config = dict(
    n_layer=8,
    d_model=1024,
    n_head=8,
    n_kv_head=8,
    head_dim=128,
    d_mlp=4096,
    vocab_size=32000,
    activation='gelu',
    norm='layernorm',
    norm_place='pre',
    norm_eps=1e-06,
    positions='learned',
    qk_norm=False,
    attn_scale=0.0884,
    bias='none',
    tie_embeddings=True,
    parallel_block=False,
    init='normal',
    init_std_qkv=0.0148,
    init_std_o=0.0,
    init_std_up=0.0148,
    init_std_down=0.0,
    optimizer='muon_variant',
    lr=0.00772,
    lr_mult_down=0.7,
    beta1=0.95,
    lr_head=0.00661,
    grad_clip=0.5,
    warmup_steps=200,
    schedule='wsd',
    decay_fraction=0.561,
    decay_shape='sqrt',
    final_lr_fraction=0.02,
    batch_tokens=131072,
    seq_len=384,
    doc_mask=True,
    train_tokens=1357000000,
    steps=10354,
    dataset='wikipedia_en',
)
MLP neurons of a small language model. Each row is named by its layer, matrix (up: input weights) and neuron, and shows model dimensions 368-623. Each number is 500 + 40 x the weight over its row's rms, rounded and kept within 0 to 999. Numbers have three digits each.
Before each neuron's rows, "fires in" lists the words (lower case) most often at its 100 highest values on Wikipedia text that the model never trained on.

fires in: "member", "governor", "part", "director", "president", "chairman"
L5.up262:559551438526559556484500515556470469457466481537505507493473434491467477538546457517452534454478522478469478495555549519503456506581510476415523461462428546519517471506483520492538524495507498446501447478394520560493468476542440511474503461383534500530467495492472489530551497461531496500487486478492583511544500508455479541482515590478498486501399520527579522529500469499519462534458470478455471548465505523577488538588470447513399519526470539540489460641490536447474523549455445519477498465484567496576522495586516556498550491542509472494545538527519425473539498504451496545482496486490451462483543476532513540502497516549537513470521505567569526531481520483547508446470532468558477459521530487476558509427469560478501510474492535557521502517499471515537477515564395

fires in: "black", "one", "red", "1", "women", "white"
L5.up3213:472463544499479496434501459566485447537519554529482427534508549430504464577484503486481430500497557530479532507521474523464497437482408496511512485480582497399487497514495479491494552500463506515477504507501506551468542478507482473559529545511450500462516543498512492495565470487476528447550483453480495526467489506528497536530533538560535434546460454538568500474533457484537502518501498469455503486445503496492544502523525506570465599483509541476576559526560496509531522542523494514473525501415453462555558534475534527515518513485526496534564501466544464544598524556494509507533419497434485517475446503519540508492497420526429513486526547523511566523500462485439543486517487490461389491501405452463481528463569531500499540567473490497479481493619490472483505483516512

fires in: "national", "world", "team"
L5.up1088:496544500550549545497499456549482514518476515474568481436533534475470431464476517465471517492564517521476571499503471423525511540568476493555468395479508509576526477482466433529554540428528482563495524416514522553485495516526426466503391489510498529468454491517491542478562510524476479545534513479533543509457544470522521529527471558477452541498497526483475442423577525429483497547549505513423450528497484514472492507478465562522456528477515465496489462495478511493544377495538493468557574548479496458576509438471490517599512517474559504429517539547446542455523572555464485497549509446583527493488499495530458457474494568467564526439525579509483546521519520544495582482543483515474393567445485533499509488448478479465481480528550519603484447498424500427452480555440526

fires in: "a", "first", "third", "masters", "in", "second"
L5.up687:498490499505484460435364472550457565506563458509466469546458471428529485533488531503369477578533538474479525420479517522557465459504476560403560505422463441515592548478521558481589544515399475519430527512492423552524480503457520514501497555487387490524555503507407465532478471490545467462540477527460503534485492495462537487514494524504465457470482437530555519530496461441494535441499532475561469519481544515518541552433587558531511506533483513514438450452510456446490512549475492470523419503401500482535485547542529529447534432474426486486433537496550464551513496519429503414492499457497512484482497478522503554563546428530583492513489459474470555533493455522502486575482480472474497515501510534553477550454512510522493544589530489543476434546513596485488505498468486

fires in: "part", "member", "one"
L5.up1003:527469407529514520519564532478512505453562490548523546427474477502508471595577507541522467568524541494440562478492597511476513512512486479403460464498433480475535557481532510490536463530548480493462517452479454477536481477540480503503458539464515563436444535470453493511569512565485520475533476425569548533530552509493494503505478528521488493472486537467531486495443525432509455423496552449484510569504487507537489566509481502502460530506535455497503409550494509381425505488409489453449442483505539489510420434459430534502506538472426567547569538446570600463506500476518608489482509520484494497483520488519506538466502557576514499522512484518528479498479503496553488495486529517510485494531524507431464495519524581522543532506460470505518529561476515473519504423462498

fires in: "to", "for", "in", "began", "and"
L5.up2196:411512471528554449502499525456496469526480541552577552510502555490471512577522439459436464394490503520524516463482413452492505446443474584497495540461505496564509482565483439502543494521579486501427606613556563514517520507496477519450560494504481482502552592531535534482526527522488544565544509449529479526502393451511530414478445540450522508493520432483580514535471572456453469485520533521539568416475479517443496478483516497568468415527494524548486483494565523501482486528474534435540489497505488531489499568521493471491531501555538539477482542521477385478516497479430548499492504520513496476489487525529512548557547540520491549455450409529484482464527501465495502520515461553480574549571554485427497472486488556490481450495529507410529474509545491489491568574506549

fires in: "it", "i", "he", "they", "you"
L5.up2020:539525460470512490478553504522489471572441534488502494534474566483468538489532462472448466488474520490549469468537491527560529494483508526456410547578462459460403565577444505489549512473512479478543466483481462512462440500468438538451439460488468580471465540548495523487514536517506495505498544545467501506502512510493461578557518540554477411458475503489558463497477501498470493534472444495543523521466602548514485448517506610504525538501437524540518504527526545465543430489451457456530486533504469516552579485520540572597521529534603544439454513482557457490472565427556487515455509476486540425623550487504444422516509559532460461496433457460490481423507559449467541468453497536525505477502501510588507481533506522488507496554479526546501492533502593413518447501455515

fires in: "his", "the", "s", "cortex"
L5.up1595:458490481484533465460522446519520539460504488517446528543488461536502510495506549442482497504470494460518532543486524479527515459537550466490472562503495468494504544524524524492512431514486497541505499566489417511460514442559569490459470449457565468489387484470443500522461490519497460429526533538547507452482469536521523445435577445524559471540499442451485562436478543565548518526488556487494498482478471505521513527489518513470574469481516508483466501564519521494498501527512457523484526476480516506529533442487492520506514483524503470516498519458450447499476510505486466501470550442519515462541574530457519449476527474491471462508469513581531471508479514516590517522481486483502482453586519425515459530551440513512548466511448540520601558529512539458525490493492521

fires in: "after", "by", "tries", "tried", "began", "at"
L5.up2612:474453568524498560468473473518454491472370481424484527468474537455460481480523534483540502506491493520521565546473441487546574496488479526523552510518548570530467461507563483474468487494485470508462430484552481518581555528484536497465460418471493520539503555528550524486466449510461390506495470511525473516472517511539509462534474493537522537441533475489544476535464537459455449568492467524525584492531503454465482475548472479496465517465531488476481557452553543478516499479429548399459518493406483595498473527478525552555386484486527483525464476452486460477526576531471432521475495536571519455517500506544455494493594509494473457490508474454510446514484489462468483457427487482493571504495513470525431548514493440571484516467575453502487502528510481468521465482519507

fires in: "and", "to", "which", "it", "as"
L5.up1447:534539516576556517505553490538515398509565571542474420494490484521488522437475488434458525407559496456505516546478461485488437474478547515494465493489540433514523526548496489519473504522504424533485532554516518506488498447483459522545528467547453491483560568508469481494491439461492492512524408585517577429420411474426521485517527550523521470533476475464505521460591598442492456506521437507504447539474531502465439418496568498577590416560484531564534508490473530494457485412545514506539554561500488463529507581530532429543482515529501434477528563453527473533533565521493459517514502485596453506437535456525485561459480460580524481460479541511554482478537532489538448508559521537505508440466538561461448423476431491506507502483459506479540486482471534490519515494534584

fires in: "he", "was", "also", "xavier", "northcote"
L5.up1903:581537471579473454518498517517497485405538526473482497529464456488500519446507483452491502473542538491537469438442538517487528473539464517438476482421462535438494467480525484463522525445465479463540490508524441513487469417456513527559481469438506529507451530528563545520459500503477520539477493482466472529530515543501513471530525562432507503510509475463484542508538444509524539473562407485490503508490439487415478515538486538500548518472454520495476485535434499512537514475502542446403498510455505489526388495468500565594463600457510625580482543544437557503503535540530558505493515468549530460497518473522451396509482487481496407514510429558484456494511532542569494481558508489442505533556499467527482479505537507542474487480483481555500487493456493555541472483508516

fires in: "i", "who", "you", "there"
L5.up2309:576458452458496592522478476495501473403521462422447518581481516503503553503427541527446535458489579493554409474507552499519490516473502547485498560544527543479503489557418472450454450442537519420472463481500574459448534453488550471571481524579471498450526517508550518436516426605481463506465475472505531507452474552502474490514459442552495451496504468531527514505474481489509561452474546476494533545517457498534574478589501556415547573496485549480469476602495516529503474501447446586453495508466535527501441441470426466604457471510526476485499552527481445449517519506543481500556484516514494500562552531544480454469428558504483498485470526521529462485549490528436475425515429521523538449481435475554468521493498493474510511484530480497496556517525510463522523498504464